config.yaml
vocab_size: 11727
norm_eps: 1e-05
parallel_block: false
extras: ["capped logits"]
init: "trunc"
init_std_up: 0.0184
lr_head: 0.0117
warmup_steps: 200
schedule: "cos"
max_steps: 3426
MLP neurons of a small language model. Each row is named by its layer, matrix (down: output weights) and neuron, and shows model dimensions 442-569. Each number is 200 + 30 x the weight over its row's rms, rounded and kept within 0 to 999.
A block is one neuron, or neurons of one layer that tend to fire together. After each block is what it responds to, as a language model described it from the Wikipedia text at the highest values.

L7.down2148,202,230,177,164,176,206,244,236,193,228,166,219,189,195,203,187,196,189,178,260,167,186,209,207,260,175,175,182,167,199,174,213,207,176,168,202,168,205,199,218,224,191,180,136,196,182,190,237,223,221,255,209,238,173,215,217,192,222,192,184,195,131,219,192,218,227,147,133,216,190,201,223,183,238,148,258,215,177,240,242,212,220,217,184,211,220,184,218,202,221,201,191,175,227,179,187,198,222,246,182,212,205,168,225,204,198,208,225,227,171,195,185,195,227,201,184,168,195,211,206,177,232,199,198,203,232,224,207
Word just before a name

L7.down2507,202,216,136,222,228,207,198,220,239,204,229,268,209,213,186,213,175,166,185,171,244,231,234,230,135,168,188,244,240,173,212,220,212,208,176,238,213,206,217,202,165,240,234,232,188,177,229,202,224,252,157,216,182,187,198,256,245,198,189,254,194,204,255,195,213,221,200,137,168,206,203,208,192,168,256,157,212,213,209,190,239,170,199,229,198,151,211,250,181,229,222,177,148,175,298,224,267,150,241,189,207,220,213,205,236,190,200,147,203,210,205,245,184,175,178,224,208,199,176,194,169,158,164,171,244,175,193,161
Prepositions before named complements

L10.down468,190,135,196,202,127,151,188,176,254,224,211,195,191,245,171,216,174,256,190,189,108,204,193,246,262,212,249,153,175,177,201,184,241,243,198,140,194,192,186,238,179,218,169,242,212,155,175,187,183,198,197,79,181,140,257,238,190,198,129,177,226,227,206,162,170,239,200,198,207,122,168,165,216,209,154,186,214,221,195,117,202,172,228,195,213,216,214,239,161,209,186,235,207,194,159,181,216,203,170,187,191,224,203,176,208,200,205,170,226,198,197,201,239,248,222,216,222,181,175,206,229,178,200,266,180,185,160,234
L10.down1013,224,210,178,192,257,217,172,256,198,243,218,246,133,263,210,210,198,284,218,207,204,180,205,185,238,236,183,223,172,215,209,252,250,152,207,264,184,240,201,195,222,244,167,229,216,224,223,180,205,273,211,194,224,200,215,212,212,175,233,264,183,228,218,263,224,176,182,197,174,173,232,189,219,200,201,215,249,210,182,177,180,225,209,170,200,203,154,212,166,248,178,200,127,165,223,206,177,216,241,160,196,202,187,244,149,199,223,229,183,267,267,160,195,245,204,172,236,210,219,186,176,179,203,210,144,246,190,197
L10.down1293,193,141,208,247,224,214,238,185,170,227,143,182,234,195,210,225,190,230,219,214,224,188,222,143,215,231,197,209,210,183,195,184,180,203,133,267,207,127,183,207,201,206,214,215,190,158,200,114,188,234,211,194,193,159,175,209,214,258,178,164,239,197,170,161,198,248,207,203,178,189,199,243,167,207,223,211,204,211,164,161,199,151,183,199,224,218,213,219,180,156,209,169,212,265,131,203,159,182,216,177,238,205,227,209,239,219,234,188,241,187,191,158,178,259,211,224,167,231,216,183,172,224,200,243,200,189,216,207
L10.down1385,217,200,225,199,238,226,209,175,180,238,201,143,175,206,238,213,191,201,201,202,237,228,169,212,203,175,252,185,200,180,200,196,208,189,242,155,201,188,189,211,200,215,238,230,199,188,152,217,218,231,180,228,189,209,188,246,213,170,180,174,197,163,215,204,225,251,205,214,151,211,198,217,220,218,214,257,204,189,191,181,220,172,206,204,212,216,208,191,251,247,163,152,173,172,176,231,223,99,166,216,239,171,186,212,195,217,171,198,240,155,206,221,180,227,172,161,122,182,177,197,194,217,176,206,197,213,246,165
L10.down1797,161,189,218,149,216,228,225,234,236,168,205,147,186,183,189,207,235,210,200,250,203,171,237,192,199,148,182,197,204,196,210,199,213,142,208,209,227,212,265,205,212,201,175,190,197,190,250,123,235,157,232,217,228,147,217,175,168,188,197,224,254,227,225,165,236,180,191,141,249,197,172,205,194,241,188,209,137,188,192,177,198,269,210,163,241,184,138,238,177,204,160,199,167,221,149,215,169,216,164,214,158,194,231,187,232,195,150,199,262,179,176,234,156,245,228,161,233,228,185,200,227,238,223,191,219,143,187,203
L10.down2042,234,171,175,219,235,257,202,233,186,202,229,166,235,219,217,201,180,214,208,162,165,213,169,210,194,146,212,168,228,218,281,224,213,194,180,248,160,170,174,170,196,191,222,193,198,123,204,178,158,182,202,180,182,226,223,179,148,179,208,176,182,211,190,192,177,196,197,209,145,162,232,221,219,183,214,221,239,265,223,138,172,209,181,200,222,185,202,203,205,217,225,236,169,152,220,173,179,129,191,274,165,187,158,163,154,209,199,169,207,175,208,186,218,216,218,197,247,243,246,239,225,220,144,241,190,180,176,160
L10.down2083,185,195,186,158,162,204,202,244,186,187,178,262,243,185,241,232,199,236,186,135,202,168,239,177,178,220,211,282,189,208,215,194,185,197,204,230,267,204,177,231,217,160,238,158,238,200,210,163,205,217,222,161,200,158,242,201,192,181,194,175,181,157,170,221,193,221,222,199,209,194,207,242,199,228,212,217,225,176,248,132,136,216,158,132,239,246,219,190,161,171,152,202,181,143,207,159,222,156,248,152,176,186,224,233,234,185,186,222,164,188,237,182,243,206,185,195,164,206,200,155,176,212,249,193,199,138,179,220
L10.down2417,239,197,212,247,220,182,184,175,256,185,201,142,180,146,262,166,236,230,226,213,224,184,232,237,188,242,231,228,140,181,221,196,240,186,227,203,232,163,193,210,231,201,176,188,188,228,144,178,158,256,226,226,261,200,231,117,239,201,209,200,253,153,190,206,197,227,165,200,210,190,227,192,169,195,224,225,228,200,200,170,240,275,206,180,176,183,201,206,228,212,171,210,162,195,164,289,211,221,185,259,219,182,172,224,226,247,222,202,222,219,230,227,164,236,160,200,221,187,256,199,207,190,181,160,162,231,231,183
End of name/number fields

L4.down203,191,234,228,186,122,173,215,228,252,232,230,234,247,211,181,278,136,212,200,261,200,199,154,222,190,149,262,214,176,266,181,207,223,194,212,203,211,226,208,189,215,189,146,235,176,219,166,151,213,243,222,207,184,222,227,246,194,230,213,204,211,235,227,199,183,163,211,176,148,222,184,157,188,193,230,220,211,222,210,238,194,227,196,211,169,195,222,207,214,204,162,180,200,190,171,181,199,193,217,173,201,217,223,177,218,195,236,199,190,224,162,202,171,174,176,180,226,247,172,203,184,157,127,128,179,197,206,209
L4.down409,183,241,203,220,155,201,182,191,201,202,199,224,228,192,195,195,202,175,236,173,148,216,225,200,206,189,161,207,162,224,186,151,193,170,230,178,241,211,238,236,180,179,201,212,189,188,189,227,185,201,132,216,162,214,223,206,171,224,213,192,194,170,205,197,208,180,176,190,203,174,208,280,197,152,254,219,223,114,189,199,248,209,216,225,241,134,190,263,103,187,199,255,249,265,223,175,212,246,140,188,215,162,215,242,194,235,233,208,207,198,215,195,203,206,225,249,208,236,229,229,186,225,245,229,237,200,237,214
L4.down627,152,206,191,226,223,226,192,252,206,227,180,225,187,173,241,241,223,217,213,238,265,211,207,263,216,245,220,206,242,210,208,214,209,234,179,223,176,193,204,151,164,206,189,199,198,176,210,190,242,140,179,176,155,187,231,180,158,193,227,210,200,165,193,220,226,199,156,233,213,216,235,152,198,178,183,245,190,115,188,177,192,143,207,210,230,210,215,218,234,208,256,156,220,210,143,193,207,157,174,235,197,208,210,241,218,189,145,223,198,213,184,203,146,153,190,220,208,246,242,184,176,195,228,249,204,248,211,220
L4.down636,178,186,189,215,239,223,217,207,206,279,220,198,127,143,209,183,187,175,235,184,241,237,165,225,196,150,205,177,235,181,229,231,178,194,193,214,190,215,165,197,157,203,242,190,151,153,160,156,232,188,225,189,241,159,219,208,161,208,212,224,145,184,187,208,182,212,143,146,188,189,150,216,212,206,225,246,222,204,199,161,162,203,139,196,168,155,165,207,229,178,239,185,228,216,186,165,217,163,193,182,238,216,245,161,174,192,230,164,211,204,217,177,174,204,237,164,222,213,182,169,198,182,235,238,240,222,221,234
L4.down880,248,225,165,185,194,230,192,162,190,253,108,163,172,162,229,210,196,174,209,226,175,171,213,217,223,221,254,194,178,200,205,252,213,202,215,222,183,212,194,227,190,168,169,234,131,164,216,241,227,198,220,222,228,215,168,141,179,227,177,141,195,201,139,170,185,164,192,230,183,180,107,156,192,229,221,160,136,220,153,216,204,170,237,212,239,181,208,194,205,215,218,228,165,219,196,216,184,245,215,218,233,223,203,255,142,203,218,169,231,229,157,169,195,271,206,172,266,222,146,191,194,186,202,217,213,191,192,158
L4.down1263,218,136,196,221,197,194,202,190,229,264,236,176,181,175,207,209,192,188,157,253,208,190,177,161,200,199,226,280,145,155,137,185,193,208,201,219,170,213,206,186,176,190,235,250,196,221,208,165,182,232,173,146,175,131,212,192,218,222,151,258,202,236,193,211,239,153,234,200,219,143,174,196,159,134,231,238,191,166,168,230,201,145,231,207,191,139,175,200,215,181,213,185,218,212,231,166,203,204,212,189,175,223,217,222,235,190,214,227,170,190,193,208,179,224,183,189,219,204,190,233,201,214,236,197,214,216,193,249
L4.down1449,268,229,181,258,231,171,211,207,173,162,209,183,195,217,167,179,193,217,207,178,261,218,207,231,167,163,198,201,258,181,172,169,210,171,200,201,201,216,203,272,225,185,251,188,185,195,181,168,236,222,247,183,232,204,208,162,240,162,190,164,212,200,211,201,219,179,238,214,196,204,183,219,174,241,154,146,209,203,194,223,139,163,185,227,191,181,209,202,240,203,200,197,190,142,168,237,197,184,177,226,251,206,191,200,188,205,177,176,187,160,222,255,170,260,205,166,175,261,191,242,234,185,186,149,187,243,202,217
L4.down2291,134,207,232,207,206,204,161,215,208,200,200,201,185,256,161,216,183,191,163,195,185,203,178,264,226,213,174,236,211,180,206,211,169,202,178,233,187,216,184,181,215,237,286,195,183,179,146,215,181,245,227,228,155,203,231,182,217,215,145,188,215,215,173,179,214,190,215,233,198,172,198,239,189,179,201,207,188,188,184,208,146,161,200,196,192,202,109,235,178,222,206,184,285,195,203,188,224,208,172,203,158,213,146,206,274,157,180,196,169,175,203,194,226,209,210,184,270,224,176,194,187,180,189,244,194,242,250,219
Inner pieces of foreign names

L10.down2,210,218,179,181,265,201,155,205,209,207,195,182,182,203,208,219,214,220,130,178,231,175,227,215,271,136,176,200,207,182,259,218,195,219,193,236,193,207,192,158,227,215,167,177,237,124,156,161,161,219,235,200,234,174,203,215,244,175,161,108,226,204,161,220,137,214,184,209,172,189,200,186,167,215,206,175,219,179,236,187,180,243,206,197,197,201,215,181,204,167,222,189,204,161,129,210,202,190,206,180,258,181,201,253,195,205,160,229,215,207,189,205,267,213,241,213,166,182,237,199,173,209,216,217,218,205,203,218
L10.down42,185,241,149,234,206,178,248,230,183,189,124,215,176,253,202,206,190,178,154,201,141,211,195,172,205,189,226,186,231,190,208,232,235,172,190,210,223,177,167,226,237,170,237,170,237,240,139,251,189,231,182,227,217,249,176,172,211,221,266,238,186,144,237,221,164,240,153,262,163,231,170,200,179,247,228,195,223,234,239,203,193,152,232,214,210,214,240,205,221,231,229,185,230,150,236,201,181,206,193,231,161,222,178,192,244,244,244,257,214,175,207,184,241,184,165,224,229,175,228,211,196,222,243,182,186,247,228,212
L10.down336,185,180,196,211,219,205,227,239,201,200,180,213,177,174,220,171,195,238,257,177,206,208,185,170,199,231,199,169,206,181,212,214,269,233,213,182,217,182,164,218,170,211,208,160,213,205,177,135,177,180,230,197,207,169,206,208,169,215,119,178,159,236,224,233,210,175,221,184,242,230,198,197,165,217,157,186,170,211,235,173,210,146,199,204,227,220,147,169,205,185,203,158,170,207,171,185,166,239,209,207,237,220,206,209,246,181,233,224,162,218,252,171,232,191,244,210,191,211,173,208,181,173,202,122,220,205,214,227
L10.down382,223,180,191,251,187,252,203,256,249,162,202,234,219,179,161,222,288,190,176,211,223,210,208,199,213,217,190,214,221,126,203,255,208,187,193,224,177,191,193,219,255,266,240,211,124,250,164,182,144,219,149,202,204,154,192,182,216,164,201,150,200,218,187,181,199,159,235,220,236,281,215,221,198,222,191,235,155,176,198,148,193,204,218,228,230,171,171,209,241,193,186,156,185,145,204,245,182,232,136,169,214,200,227,187,241,234,224,138,221,176,172,208,188,186,223,223,170,201,213,193,199,152,218,198,179,194,161,178
L10.down897,267,220,239,248,183,192,232,143,163,173,155,285,208,185,230,228,184,238,213,169,182,203,255,203,194,223,177,243,209,172,203,211,232,184,182,194,150,223,210,186,230,230,176,167,172,202,190,203,204,216,195,156,219,213,193,180,208,232,217,231,179,184,141,211,165,229,280,203,200,250,207,226,234,217,133,232,145,155,228,161,218,149,188,130,198,199,176,205,232,190,208,217,166,239,160,199,236,195,204,170,157,228,182,194,147,222,201,216,219,147,172,180,266,179,232,206,213,164,172,192,200,234,171,205,180,219,176,204
L10.down927,214,228,166,181,149,196,237,186,223,164,217,238,224,164,227,183,169,177,218,227,204,182,208,208,156,248,188,179,190,217,163,242,207,198,256,229,214,202,231,228,225,170,232,200,295,188,164,177,170,209,205,186,207,165,166,208,224,245,168,143,227,170,192,202,209,179,291,168,248,228,250,203,192,163,203,200,212,141,210,203,229,214,178,156,227,227,255,151,167,145,173,192,259,201,185,220,127,241,197,241,226,163,203,258,215,217,214,154,218,240,210,168,182,173,115,166,182,144,155,191,207,208,206,189,183,188,229,212
L10.down995,156,224,199,242,173,190,238,205,218,192,194,250,186,153,221,191,182,196,160,171,197,182,228,220,142,159,225,199,203,203,158,217,255,218,194,188,208,250,264,188,199,236,184,204,214,175,254,222,195,178,227,135,190,182,171,185,226,130,228,160,159,158,213,141,170,205,145,178,177,187,171,223,163,210,158,157,214,181,186,196,256,213,188,168,240,247,288,183,220,200,219,154,202,204,208,176,174,226,219,207,213,157,177,158,131,201,172,201,269,159,203,185,215,226,113,197,211,178,242,205,167,216,214,175,194,154,224,194
L10.down1458,215,255,234,150,224,178,175,232,205,201,165,188,212,186,216,195,207,191,211,164,138,235,197,161,211,181,171,197,165,176,140,183,218,190,140,183,255,202,198,216,206,144,203,233,236,182,285,182,200,179,168,153,213,119,238,146,132,203,281,223,237,168,214,152,266,207,199,199,227,178,220,187,190,207,200,243,215,265,198,194,219,163,249,195,197,220,224,180,196,211,206,208,221,198,209,208,234,171,229,122,198,254,196,200,184,220,191,227,207,175,191,167,165,194,182,180,178,198,237,213,167,154,223,156,184,199,221,192
Article "an" before noun

L7.down1557,185,148,230,181,163,174,207,217,170,201,151,185,214,243,161,227,219,211,225,168,205,213,211,191,183,204,207,180,217,139,193,244,171,180,233,219,232,206,232,160,222,269,218,183,227,278,290,260,184,170,192,239,266,234,187,181,221,169,218,178,168,236,255,172,227,235,145,139,182,203,168,237,123,158,230,182,173,200,150,203,227,211,236,178,141,178,212,201,206,176,207,258,250,146,216,192,197,161,223,240,208,203,194,187,206,187,200,159,188,176,193,210,183,220,178,193,168,193,197,238,274,191,194,231,208,214,221,252
End of list entries

L4.down380,233,180,240,168,206,187,185,204,195,212,144,171,208,224,238,179,174,218,230,138,185,213,238,181,215,179,175,221,232,168,219,197,183,209,248,159,163,221,162,221,203,181,176,198,204,172,205,188,194,191,208,219,214,192,177,173,191,183,219,170,191,185,174,216,210,148,157,223,221,240,227,155,162,215,162,196,208,193,224,215,224,216,189,173,184,197,226,258,224,168,157,257,202,230,150,211,158,135,209,168,245,170,183,240,164,141,94,187,180,123,240,234,191,242,169,156,193,237,186,238,206,213,167,205,260,189,220,230
L4.down430,183,178,219,190,254,174,206,164,162,178,182,221,198,205,229,189,201,134,221,199,200,210,230,199,189,185,149,192,241,111,217,169,194,191,205,254,199,212,206,232,209,195,225,204,203,186,156,213,171,213,241,238,231,146,198,250,217,189,215,235,246,193,227,189,221,221,208,195,183,230,172,211,218,206,168,161,179,210,197,181,271,192,195,169,162,187,229,202,205,260,196,167,208,150,233,171,177,241,199,206,179,192,167,188,208,196,232,222,226,192,191,200,170,186,198,185,216,170,156,168,222,185,139,224,196,198,222,208
L4.down717,189,137,162,169,228,181,210,174,194,136,205,172,149,130,192,217,216,159,244,175,219,178,202,197,172,154,218,160,204,206,202,219,228,235,248,240,192,210,204,148,214,154,191,183,227,174,224,184,228,250,224,249,204,181,149,223,178,135,192,160,229,217,230,214,203,262,217,257,227,201,266,162,185,224,201,149,181,178,165,169,191,195,171,176,178,144,177,191,166,214,209,197,222,214,174,199,167,168,225,188,191,197,222,157,228,181,212,234,191,182,167,218,243,181,197,153,157,196,208,217,171,204,236,253,247,217,200,193
L4.down780,184,206,190,184,174,159,236,181,198,214,238,249,189,224,283,167,182,181,200,171,218,241,245,215,198,197,175,230,161,188,200,178,172,232,193,188,160,207,204,225,229,239,206,249,179,169,137,185,214,291,213,208,226,226,197,217,213,248,230,264,185,205,186,175,191,219,185,201,263,256,203,210,193,154,234,191,206,218,205,194,135,115,161,204,196,154,219,256,153,210,163,164,228,206,238,161,189,240,202,218,211,187,198,185,179,197,181,159,203,211,203,214,265,221,216,239,182,149,201,203,207,193,221,167,162,227,168,185
L4.down1061,166,262,211,238,224,209,201,196,221,191,193,206,223,248,221,233,184,171,218,226,227,203,167,253,233,167,154,182,215,221,245,190,188,180,230,192,164,177,165,178,222,217,193,163,249,172,216,223,219,168,130,160,164,177,132,173,232,236,192,165,222,185,204,174,156,189,201,212,269,192,155,151,224,172,209,247,219,189,170,192,179,182,133,168,194,168,198,177,205,217,171,204,182,204,211,213,185,222,232,173,177,207,114,249,192,223,160,194,190,188,218,241,236,183,226,192,188,178,228,253,218,229,204,165,135,190,229,222
L4.down1563,141,166,236,260,259,189,154,170,214,198,200,163,201,186,171,129,228,155,190,158,185,210,258,195,137,211,180,294,207,131,185,210,267,201,252,207,219,174,185,208,136,228,217,192,131,218,204,231,249,189,230,187,192,149,192,219,197,186,169,231,211,208,221,240,218,242,154,230,192,164,195,173,214,245,169,191,222,228,210,216,234,207,171,223,220,220,243,200,208,196,209,195,212,243,167,264,218,191,240,195,160,194,244,105,204,139,262,190,190,210,190,173,200,236,207,180,264,199,218,215,215,219,221,232,177,140,201,188
L4.down2411,166,228,204,189,194,264,215,225,200,185,131,201,196,204,197,217,205,172,173,170,152,213,148,266,185,173,172,197,192,190,183,261,218,217,228,187,192,254,243,205,197,162,203,220,199,195,222,194,175,222,222,194,222,201,247,222,214,182,202,186,214,236,187,200,208,222,173,248,188,211,193,188,224,219,187,153,170,254,227,209,187,242,168,185,206,183,219,210,187,202,197,254,162,219,173,168,159,198,199,128,233,156,203,165,213,210,185,128,196,169,228,183,211,198,204,204,185,209,201,202,186,221,156,166,209,199,162,174
L4.down2546,204,199,240,228,257,185,190,228,228,214,199,235,176,165,169,197,214,195,251,208,179,233,179,158,151,156,224,230,223,157,174,184,182,203,257,213,203,166,246,237,260,178,250,205,163,132,203,205,124,205,187,164,232,126,218,206,202,223,186,155,244,242,217,213,224,176,215,177,192,178,204,221,189,205,171,185,222,195,219,204,209,221,249,187,148,189,214,174,254,246,235,200,216,176,194,215,201,249,233,179,211,226,243,198,189,232,203,214,169,190,207,148,217,223,201,183,175,219,207,222,194,172,172,209,241,229,204,189
Postmodifier-opening connectives

L4.down123,192,245,203,210,220,191,206,176,195,214,272,259,225,161,235,215,225,179,232,189,167,212,200,159,204,216,138,188,193,175,187,158,205,171,210,199,174,225,202,187,179,222,234,143,210,222,161,190,167,200,217,223,216,266,169,184,120,195,205,84,199,183,152,147,198,205,215,153,147,231,237,164,163,217,168,179,218,234,247,204,223,236,194,207,215,197,172,210,182,196,177,212,173,218,215,231,195,195,231,191,248,234,193,250,204,180,216,195,208,152,201,194,262,210,215,192,220,157,188,206,240,207,166,200,189,157,213,222
L4.down1018,213,235,203,199,221,215,230,216,211,240,199,218,196,228,196,216,153,196,272,211,227,194,231,233,154,214,193,185,200,231,186,167,162,248,163,197,214,210,181,242,180,138,201,210,171,124,238,271,227,205,190,189,215,253,213,184,196,138,216,160,180,232,166,182,203,223,178,198,228,175,186,230,196,222,172,206,191,239,264,198,214,192,244,183,211,175,191,216,197,213,198,217,157,228,200,202,234,248,235,202,207,200,199,211,200,164,255,210,194,166,211,162,266,228,194,159,168,167,195,218,208,161,111,152,176,208,194,204
L4.down1040,187,193,271,218,222,197,220,222,178,213,210,211,247,200,204,184,197,154,205,233,221,242,209,176,164,185,220,168,220,226,227,199,225,194,226,172,248,195,233,228,204,158,264,228,178,220,155,209,176,187,141,206,212,199,168,180,204,171,196,144,165,192,159,188,236,200,160,187,242,197,234,241,196,176,203,224,247,157,200,199,213,240,237,159,231,145,143,236,282,159,284,202,162,214,190,222,165,157,172,193,156,201,163,163,187,196,207,194,226,146,199,164,191,205,221,182,176,166,131,205,184,173,160,260,186,234,161,210
L4.down1081,203,238,204,182,187,168,190,181,198,257,211,231,196,185,226,212,171,209,182,189,236,234,217,178,196,170,231,187,191,248,234,199,187,185,170,203,190,194,230,206,162,149,215,195,205,191,143,250,194,199,247,210,207,184,220,191,186,182,245,138,193,228,193,192,161,215,191,202,238,210,227,175,219,192,160,186,226,147,231,232,179,163,245,246,180,167,153,207,161,189,253,185,148,185,189,192,256,163,208,193,168,171,273,146,215,233,196,207,238,156,211,136,170,211,217,221,164,180,236,227,276,171,200,200,243,204,215,211
L4.down1541,184,216,162,239,182,181,218,184,193,214,203,208,226,262,214,213,265,196,149,211,187,223,229,141,192,162,185,206,190,253,213,182,194,252,193,246,210,193,242,240,213,211,187,194,198,162,204,196,167,180,135,205,204,157,157,222,237,201,184,220,213,173,185,221,228,176,255,183,161,100,191,194,255,154,210,175,215,196,207,161,225,205,198,243,177,227,219,174,151,168,219,142,220,201,175,170,209,229,145,240,229,211,189,182,232,214,202,199,244,182,205,169,156,220,206,182,155,175,194,123,199,177,257,193,241,188,201,205
L4.down2236,177,214,188,194,169,199,193,193,197,179,154,196,207,229,159,183,217,205,192,241,247,219,170,173,189,197,180,211,166,219,128,239,138,242,206,134,171,216,212,195,252,231,216,221,193,237,225,203,191,208,206,211,245,172,178,172,219,208,204,221,183,226,163,209,200,182,235,167,182,183,179,238,149,193,157,180,152,195,212,225,224,161,191,170,203,145,182,179,222,201,190,210,89,204,156,147,178,180,205,197,187,228,203,180,199,228,179,189,244,260,200,163,246,196,150,191,173,179,189,215,169,172,182,173,229,220,236,229
L4.down2303,185,254,183,206,99,230,186,254,201,205,196,178,216,185,207,176,240,157,216,175,171,217,201,208,258,257,197,157,218,209,249,148,214,202,193,255,198,219,206,214,248,220,246,192,169,169,166,235,212,194,250,176,225,179,231,213,184,185,180,164,157,180,141,201,197,172,218,236,170,203,239,208,209,207,215,256,231,187,246,180,171,183,258,253,238,260,146,199,161,191,250,112,164,232,146,199,175,150,158,210,244,188,196,190,200,239,190,197,210,198,211,178,221,165,216,165,207,193,204,197,219,198,164,186,186,182,225,232
L4.down2435,188,199,225,199,224,217,194,220,189,228,210,180,161,195,214,158,177,190,206,201,219,207,228,181,179,207,188,194,204,186,201,147,160,159,208,218,155,162,167,189,137,171,219,183,201,198,237,242,172,211,203,245,203,236,205,193,181,179,218,167,183,206,170,224,280,194,203,203,227,217,211,153,191,210,187,241,242,147,227,243,190,195,205,212,187,208,143,127,176,104,228,174,172,238,189,197,212,200,214,165,230,146,252,158,215,198,207,212,196,261,228,190,211,172,250,184,176,194,183,228,207,182,178,195,218,164,224,177
Category head nouns

L10.down130,206,171,161,180,179,225,259,232,182,157,229,200,144,202,172,201,196,212,221,185,207,167,218,163,236,182,246,186,214,158,177,186,175,159,208,156,197,247,194,209,185,221,236,241,160,235,223,243,204,211,110,236,203,210,199,201,198,237,168,227,228,186,227,254,157,209,252,239,218,209,218,234,199,170,205,283,223,189,222,174,192,265,227,159,166,147,211,227,245,258,240,221,194,124,156,198,223,154,178,234,234,154,195,230,214,147,240,185,199,180,160,281,234,233,207,193,169,204,223,241,176,237,182,224,200,261,262,277
L10.down523,213,209,204,180,149,210,207,167,147,218,190,227,256,226,199,188,238,203,188,256,165,214,209,181,185,225,160,167,171,167,214,205,257,124,267,210,226,198,191,196,198,209,224,233,179,283,189,186,256,175,205,190,264,212,214,205,231,259,270,163,212,217,195,227,190,219,181,210,234,182,236,157,225,224,183,135,216,201,217,159,206,227,226,217,184,206,188,197,214,202,200,135,199,223,194,225,183,182,203,238,213,203,198,196,218,252,260,170,217,193,133,177,184,275,176,155,238,164,199,204,201,191,209,174,213,235,200,177
L10.down1602,185,192,216,175,243,221,172,157,185,215,183,197,188,221,180,184,260,222,193,174,152,215,227,215,234,228,241,194,191,224,167,187,169,130,233,218,193,208,156,170,204,174,203,161,224,195,221,240,200,254,182,213,188,213,171,227,191,211,240,171,237,228,197,187,152,163,201,156,169,268,193,253,212,136,269,255,183,261,229,246,187,216,213,207,204,178,170,223,255,240,258,207,204,182,257,176,166,158,206,156,209,192,200,163,191,225,190,177,215,239,205,190,189,209,229,217,151,174,203,189,192,189,217,260,208,228,168,218
L10.down2109,158,221,200,247,254,183,217,199,206,196,164,198,195,234,249,176,269,189,174,241,227,225,179,180,203,179,176,174,176,169,210,210,191,145,159,210,200,183,230,254,169,173,254,183,227,195,227,176,215,201,167,195,185,221,145,167,150,157,189,207,212,198,228,197,247,219,176,210,220,195,212,298,157,198,164,191,204,166,215,249,205,184,202,202,153,212,177,226,205,262,190,208,191,117,185,188,142,154,218,194,181,218,215,223,170,170,206,174,267,189,267,280,224,221,213,163,207,151,244,162,144,209,185,205,227,189,245,150
L10.down2277,188,245,233,181,209,208,165,191,201,229,187,159,194,180,180,183,264,234,198,213,263,212,173,176,212,178,212,243,166,210,192,214,166,216,198,200,234,226,292,175,240,220,193,170,148,144,201,199,166,200,139,260,196,174,146,181,162,173,185,212,216,139,220,209,234,206,216,234,185,215,188,200,171,202,213,200,179,210,251,228,220,184,238,205,174,202,224,245,243,242,203,174,312,196,183,195,219,151,177,170,211,238,178,247,226,200,219,139,208,223,247,217,226,222,174,222,191,188,203,212,205,133,137,204,192,138,218,216
L10.down2306,181,151,206,203,214,175,203,206,210,145,162,184,178,216,199,222,297,204,221,208,228,200,185,184,236,181,194,228,190,185,241,210,160,194,164,206,183,248,168,210,180,234,215,190,163,207,147,159,167,220,175,239,139,203,177,174,163,199,220,169,224,223,188,201,177,197,221,242,199,201,215,221,137,191,193,222,171,180,230,167,228,173,240,218,187,195,229,241,203,257,244,175,220,171,169,179,213,212,219,167,169,236,189,206,172,203,217,194,206,216,211,226,184,182,172,160,162,225,226,205,152,199,134,219,161,189,223,233
L10.down2379,147,203,201,240,258,223,251,225,150,223,181,197,210,222,174,239,158,187,237,163,228,238,170,218,211,163,214,157,166,235,203,224,256,122,210,186,191,228,221,241,215,151,172,155,212,227,204,199,165,194,157,229,213,161,195,200,156,180,228,213,236,223,151,194,198,176,209,245,181,222,197,211,164,169,228,242,185,220,199,205,177,180,225,215,206,187,193,181,290,252,270,237,215,133,201,184,218,211,218,183,193,224,184,211,185,202,223,225,219,178,221,198,202,224,166,181,182,238,254,255,190,192,87,226,173,220,143,197
L10.down2502,214,169,211,259,195,196,213,176,232,173,261,191,199,177,179,164,210,212,199,186,191,208,234,203,191,213,194,191,206,178,174,192,234,217,180,244,210,167,204,177,226,231,261,181,193,238,163,189,176,197,185,247,188,156,192,199,190,202,188,212,211,203,225,199,193,218,106,169,190,201,182,125,197,211,188,186,182,231,227,191,153,172,184,237,154,223,198,141,229,263,153,189,189,221,219,163,230,176,201,179,173,170,213,160,187,143,208,230,211,218,223,189,196,189,239,195,205,192,237,205,208,184,202,226,176,209,187,151
Inside multi-word titles